Part of a small language model's weights: 9 layers.
MLP neurons of a small language model. Each row is named by its layer, matrix (down: output weights) and neuron, and shows model dimensions 80-207. Each number is 128 + 24 x the weight over its row's rms, rounded and kept within 0 to 255. Numbers have three digits each. A neuron's up and down rows have the sign that makes its largest values positive.
A block is one neuron, or neurons of one layer that tend to fire together. After each block is what it responds to, as a language model described it from the Wikipedia text at the highest values.

L2.down1421:143138175117125143159142103125120126167116134101110154134150121121122102145141117084146149129112145123190146125120140149125129120143106092127128161141112110121119112081145105151132155133089134110132150113142109182140089087116122132157140137153141137134171185141108103147132129162145081125139132149126114115130132125188112122090184130133126083132153127105113117090130138103101165134114
L2.down1941:121127147084173142172143149075115192142139125093111145177115139114159116139105127125148123102134113120134103101120116158128127103173097134121134128120125132151149144093123155116102121151111136101163154135147130137132104104059133149156148121126127102125117117135112122111142139133168068155129065149134127112153144133112111152135120146136123129090122104091118109143135106096095152166158
Final token completing a city or town name, often a word piece, in lists, tables and bios: Thessaloni-ki, Chenna-i, Cape Town, Kansas City.

L4.down78:163128135130146136150123086116129126124119158170139134126108126085158131160134110091123079134123142142161167085217120094106097160103154176126149143154135109120090141132108133120144139154112133130159151138107123104087124083169180128120166119125110153133154165115129140130146105128133164069139129137106129165114067198133174151135112143119106150075113096097098119130123128147089120137139
L4.down238:124156116110126106122135149095125075153148120098137144126133121141135139080159115145148147170144131140110110101117120141123154110114102105168104135099111113134097116131136160096130097161172132093134127130070132119123101168124120121133148136152092151121130131156143137158115157149104109091126177152144165107173149074160144151105127103160166126144100147116120107116095135166103097116150
L4.down435:122154146166102149134146113164185141155100159116136151144096143122140155145155099077091115105087086154128067121091141092099120150158100174122113142141106113158143129101148098159123159126107130154120112132164121142136102118117103129174155106125089158127129121145155119124145132114160103122130112137109082175104069100128112121135140142112157128134181176128145172140114145075104145164169
L4.down605:107104107143134121156104142137100149124143107129117133163144139135136122098107145141097174144094090115161123137071165161126114165109151171150158088113126132145117137125107087144089159153151156153140082178141152112141150116093141138116120149130138156119113125138164137097132103131145160125121100108169159123167129114121144110124116149048141102131113133145111156127161156135098169142093
L4.down1079:148153068089093093145101144095135166126124139112101116095101151130176127126105122107164117094079098095136135162166042134130122146137176092139124102157097110162168092118131107112132112067164137116143138154139136110136118170162159142147106115094116137142150136078125131119074108097166106121159107131118130136128134139139127094082104088121073097129105154147144145113124132146163134110152
L4.down1179:152117127141141123085149120108122148128080098124119117113126148123122114130150146128087114112137130110095116152154120101078138150033135075109149130110133155144115145117118096081183102123145138096099112107172150129163115165155111102116141122106141148127123127113124137150177171148131127131114130119098073101128130091142110100098073119133126126145115186112111115139107175143109107098131
L4.down1557:141135142156106178100117178144128093128095159106125089108141146134150136164104123124102119141124133137118129106146110134149161141100133124134147132108152146153101113161097114116102145124131120131144122142136125150099133062120115125105128116135126138105127157096140112142079093095124111144102111143087149090116104144131113143110139136129105112133096147130127099134173148156117114123115
L4.down1755:131125153155169113142114124114133114133122116095131123157154185143137110121139107139109130155107114130117116150100117124149119149101132150152136115167175093119114162160132115086133169137096131157109114151110105131167130169104101125125140102120106125114162151122114093154121131148135146106134119144117125103145118155093122143144148107143099085080124094118129173161126126126097120157150
The colon after "Website" in infobox-style field lists; more weakly, prepositions like between, in, by after a verb or noun in prose.

L4.down214:076195127189111149161136138129052106119130133143124136154121162115092127149120143135156160176107139107099146115140186152087123124128149123084073142094199087128109109154158124199164144108157134156123126143173101120151098125108132108154138136134121138126086151115139156105129092162131108130099147173129156168118135119093158137118168098111110163138120142136155118131104163140132163114159
L4.down572:124123136103145083112100124126095144111094142132148114124119130113139110119158132140191140157118167135119153124116095119139114183104099073154132128114118163137137118067119089194124098148137155114148124131183120119127111099107139123135098124152147127123106161160134112127111107142117118116134127109094120154150113108123113132132133092099136168132168160123150133124135125135113102141160
L4.down1166:177130150138141156157147123147079119125155157104126149126137121167130139099109124098107162106090119122135112144093114147146153167110106133128156145172092085118096123149135132119143090096137099123122127142144125101137140131115107109110135072154133108140152098151159117165108121099115102124123145121156113090143106119152083148131146138147077107118085087095147127128159124116173085172148
L4.down1247:119082142099111119155138144134076103128130139127094152148179117136106090147151126163163148127101097147139147083100109144135139119169131153157165137144137148125141128119124148163146112145120141121161160177111139120110155123144099116143079118094141146107127112156122135126154140129126116101139160121101094122151121109130145093172156165102112107075105134115133118085123139129158115158122
L4.down1416:119130169127155133161121111119101163092135109140152157119095142140102118132141097104138111110158102145072169130116147120086134127117125161113133112116126103124130077160096101137137116121128132130105153114126130164133127126116138136176132152184130155189145136116128101119124098114109167123115132140106128124124109154117143156149160117155127158165126155104178148096062133153144124100135
L4.down1513:126134143136121155127147084130105143160113149128109127102100151091114108112134132170120119148094126143108115067178119117133124081124090133129121099118127105096105117134112081138134076113140167086132105150096078075088118134161113180122117138162123157121073137131097118123092151151104108145116132172143115106124114114131112179157132150083128172106147145132108163118100158084114124156128
L4.down1519:140132109137075110134149128148137135120122130132124121103125097156150124134155107142084153079133175104086115129119139128093115126134098131157113135093112119173151109148139087101127128135121140127129089136162172122138096129143150148124129147137119126128106108123127149138117129159145117133131095103119160106079135135105135103150144089114093126107137149110142107091137095117162107126095
L4.down1907:089104134112104122101127112109107143099126105145101151149154120133101118145167098122162133091152137131130128125137114113127130113154123142147159115144093133124135157147129177124110118182119113113154164099132095127087140129140153124147128112126136119140131089131126187104099129108135115154144129159092140167104102087135156136117153164142160108141123155159094115118131078162152079147144
Tokens that directly precede a coming number, mostly a year: the "." of "c.", "circa", "to" in date ranges, "Release date:".

L2.down1021:122112090114105180121115119122139121137111105128121157113151112157087141082116147131076145076109131088102145101134188113123175107164099143084104117157111114129137142111125167173145111153100151124113186088120107139145112078134147160079138140163161130129129147126102092134139187092087142121123173161109124102110129105082139142110146126132121156128144170097106096136125113158106120093112
L2.down1213:108124137142140123140131096108118146096122117131106143105141140147115131086103093106103142135065107154141142169093119114118158137123127163171137117154117123092110119109142107129124106093089118094169119138181152114116113112113157151183147107102119123151129087103123115119157123095141099135114140154113158117105135140124104095100128116141113111148117154109123124102149112114153136141105
Main verb right after the sentence subject, mostly is/was after a bio name and its date parentheses, also reported, wrote, features.

L6.down179:117110109149128088146156101097130139141139113116088166160151139145136193115140099137133154083150179084037117121090141119096123148113145119161118133122188136126139131129109104124133142141150187137129111129111162114121080155160131123156135128142105098117139107115118101106102175160129091134113156155101115132135128137135142092160100107101148113120110148165112140151168120137093110110157
L6.down258:137125110176098121146115155131156150149121105103145135129072137081112105117106119122116108116140158092129133137092112074107110124135113122082120138176123099126099119117140105109128130122086114132111182091105116119161159120142146122105084163160130110120155140139126113143133119137141149109147093103137113160087179111110147127105149094115121119136117139136140102176112151175160169136106
L6.down476:122116136143125143086162165142063127115147126127147136151106106149144129135162131131154148087092136124104115179148134119131143123125123099138113112121119109101154111145119130114125147131135125074147125148083126132112147115125116146095100125094112134106160138110049149151150103109177127126130154116118131074137118176135132126124094137122083157138153169083134084128110101085124145142131
L6.down966:130109082181098089163138125142154119147094101118100140117155172126126121109205129165137141105093145152118169158143120121111159108172154126150088155115139138106153142147130146061141134107135135112131177137110138132109133096106100145151172082162131125111144110094134115147135131124120112112110166078163105122132129117107134097119167135124101119107124153151137108085081141127098165150124
Line breaks right after a colon that introduces a bulleted list ("include:", "were:"), plus heading-closing =, ===, and table pipes.

L6.down770:150105123142139122137180150110111121118107150120117134127180124130112176165114131120122111131112146132083099159112118119107135182130090137155139134128151124127131128119141112148160163114108134177145109122129173132157163111132128172152086136115159165111133135082167141097108121084131126125148126118068120148134163114082158127100126155147139149142106122108115154152125141130133132101098
L6.down1090:089111119155105136153139118121135135121091141123138158109126135095097104177137101156134104140148097110151120112134145158076152142106106106101084152156126162116112120138147146118127145141116145170202188137140094142115134150140127088126125104085133111122114120139139124115121122141078143148127141125107128145154143129134128112145104151177129105169144108090101138135073143146150096144111
L6.down1709:181088139125123116112098143139100118159132128129198190141138106122103092112163129125128108117154126124125112136135090155083132113093139134115066118109115170159141114113062112120103096153093111169145156136158157109119089166148129120141118141145150142134156130129163146125095140122076107111096137157134129164126140086151172100078125079135160113098137155152136131139137123110154113133101
L6.down1784:140139126134137048109135167085150141082140127159126094133117148100103135115117091117160159099109099156134122112159158133060160146116160139122118106136115135127101095098127111172134122135155088104124115115154134126153153106120121141120130144112128135160131134129124158094120157139159149140105108127129155124127131115113098155158133099108109177115110129158137062153141143120153154154144
The final 0 of decade years before "s", as in mid-1980s, 1970s, 1890s; weaker on other year or table digits and mid-word pieces.

L2.down535:122144137129139127137159106114105130126108144110162105153140154144101093154150118148138148078125118117084165113148160152118125116124112119117175146123150152106110129115087101123149134092094136125121106091143145118140113128111153116108133162123125118123104070136113140108115127122101140152147112183111164096107112124142121142097114104176125104112143153155139150113128115118140122145145
L2.down1212:110096119150107111128179162114129127115165130139129134119126121171121119113082129122143119131135140158126088153122134129153150107135155125141152128129142121108093100182111166130153102130117125117095114115133123126150143158141129118132145175122134130149176139122121167126137108092129104141126145144098153137108179125105076185130125108168125106109141146140128126147123083089111113118106
Quantity hedges placed right before a number or amount, such as about, approximately, over, as little as, less than; weaker on scattered word fragments.

L4.down198:128098139144169093131174110122122142174119131157135134111133166108112137164109114133153092116080126082174146107124147121119146139109148061104103199159116102110119081117097107103150160084084108116141105155098125135123127108112102101114137130171099092116113143132073129131127133154133119134169070142114111115146123132146123162145141114131108139115111149112141153079150074142124125123092
L4.down410:132114174109175169140111118146125141110139137118086185127124144174122132118069151132142102112087137122100177121127096132136082152122116141106095090112157091138112096130077123121142160137130113116102189162127136159112123125091186112129159131081112103149192081150133109126083111169146085146133139174133118122070142112131060174103127144132102107144111106110093143118123093130138152145150
L4.down695:190102102118145116098147123136167151126125113131145137143129124127116096101091122076102118100165121070135098086118105156096152091151124151116149157126137108094150134119171109074130108137112111145142119142110125139177147083098122109123141131121137092140149115113152136155186133153133105096133128164142077156157111107108126136116172129138138142175096138155127095160098143139074128174110
L4.down710:172097130122066145130153130129129123132127109126118134126189148189106125161151140126149114107115123127148113156142109138178121140141164113111177125111140121131115131160106115120135153131064143116145155094185138150103131102087133132155118097146144122116136130118108126122107152137152137099147092136096130099141137117095092105137144116095128150046104161124100141086117145123155111174126
L4.down830:144139141120098132124117142119133125119114138085135152155100162115113141178117147120137128037129130059102155136164128103149126101116127148144127131156154140131119105143125130156142086149107139086159154147129162111166192132119098151165085090140184081125112135126100161133123129125163170125136153140099126124143139146152104175087157108151122106161088130129131100141130111124123120131170
L4.down1753:141122156117111106133158097125132094152112126137149144132129123064127061128100132114117120126176137176131125100179139089156151140123160131133103128154111113131095119086171145125136146130129138124165090124160128107118134129150112092141114097084144111144120079159140130128138158124118098123139105151138154153142111138155174168143157113099140121104170116127187084132132121113140126070146
L4.down1833:118118103134071081100128133110130195127095099145103140123124118111108087115114097125123145147133154101117152097102117141135113102156162154079104104122118108104103108150091129145120112102113152141127100145145133094132116114099183129115114111173118114140142138123136116138154132108146122144158179144145107172110107115083113099107126138120163131129144153129149148123148138126089158132127
L4.down1986:127151152112144191119130143111147144136115105095093109144078138159139140096099098150156121125171120080099146113136083168128154141160113120094076145099158094153125091150092135115155129119131128119142121129124135109097094171114097108142130087139105131145154106100130142149145101150128144137152079136124124135119119184159124135128143057149120123134121096154134127134151132158147147121126
Final tokens or word pieces that complete city and place names, often after at or in, e.g. Leipz-ig, Fort Worth, New York.

L6.down177:112129134111143099093132086143152121134115126137099116116157105110134105123129133088107131129148157167208184102085119108119100122161117114147154124134138140130112077135070132074119165105089159116112125145137146174147106073125135166134152139128142091124109130129111154139121162164137105137105136132123155126099103141101143136163150125120175107119157096165166141148138151135126138146151
L6.down961:127146100151139151138078094133129170134101121149119119122153119145139144101082139118132108081120172140119143156145137134147090115146149124094104142123156147085078151125089137140121162127140141174131131129122151136178168136137086136121113138129127110103155132111106141127161110123151151102141158120079097155131144144157092119147116164103126112154119158115140095155125071106093117093129
L6.down1337:128115107161139126097152099095154099161109097160100127114123157148126161158124126094161151146138105120159130154122124145135131139075131119137100131117146114114100108144120151113158120149115161154162195150131154131136115126050142133138093112120154122117169128159087089119168179138115118089154115088118111128129129158155097090136097160090128096136116098099119171131120146111115111098150
L6.down1821:130115173106098090115113136161151117128122150128104160161121084123132164144138128091147121138126142151177159080149137115130155132121127098119110148106104097155150139143087095129096133080066120168165118115119134151129134187089134118140123142107112139098125089106067126132140118142137131094105123106132156135116145130087130122146155117127150087111136107126133139118098119137144152130139
Final token of a place or landmark name, usually a suffix piece or street/park word: Bonny-ville, Rogers Park, Tarpon Springs, Pine Avenue.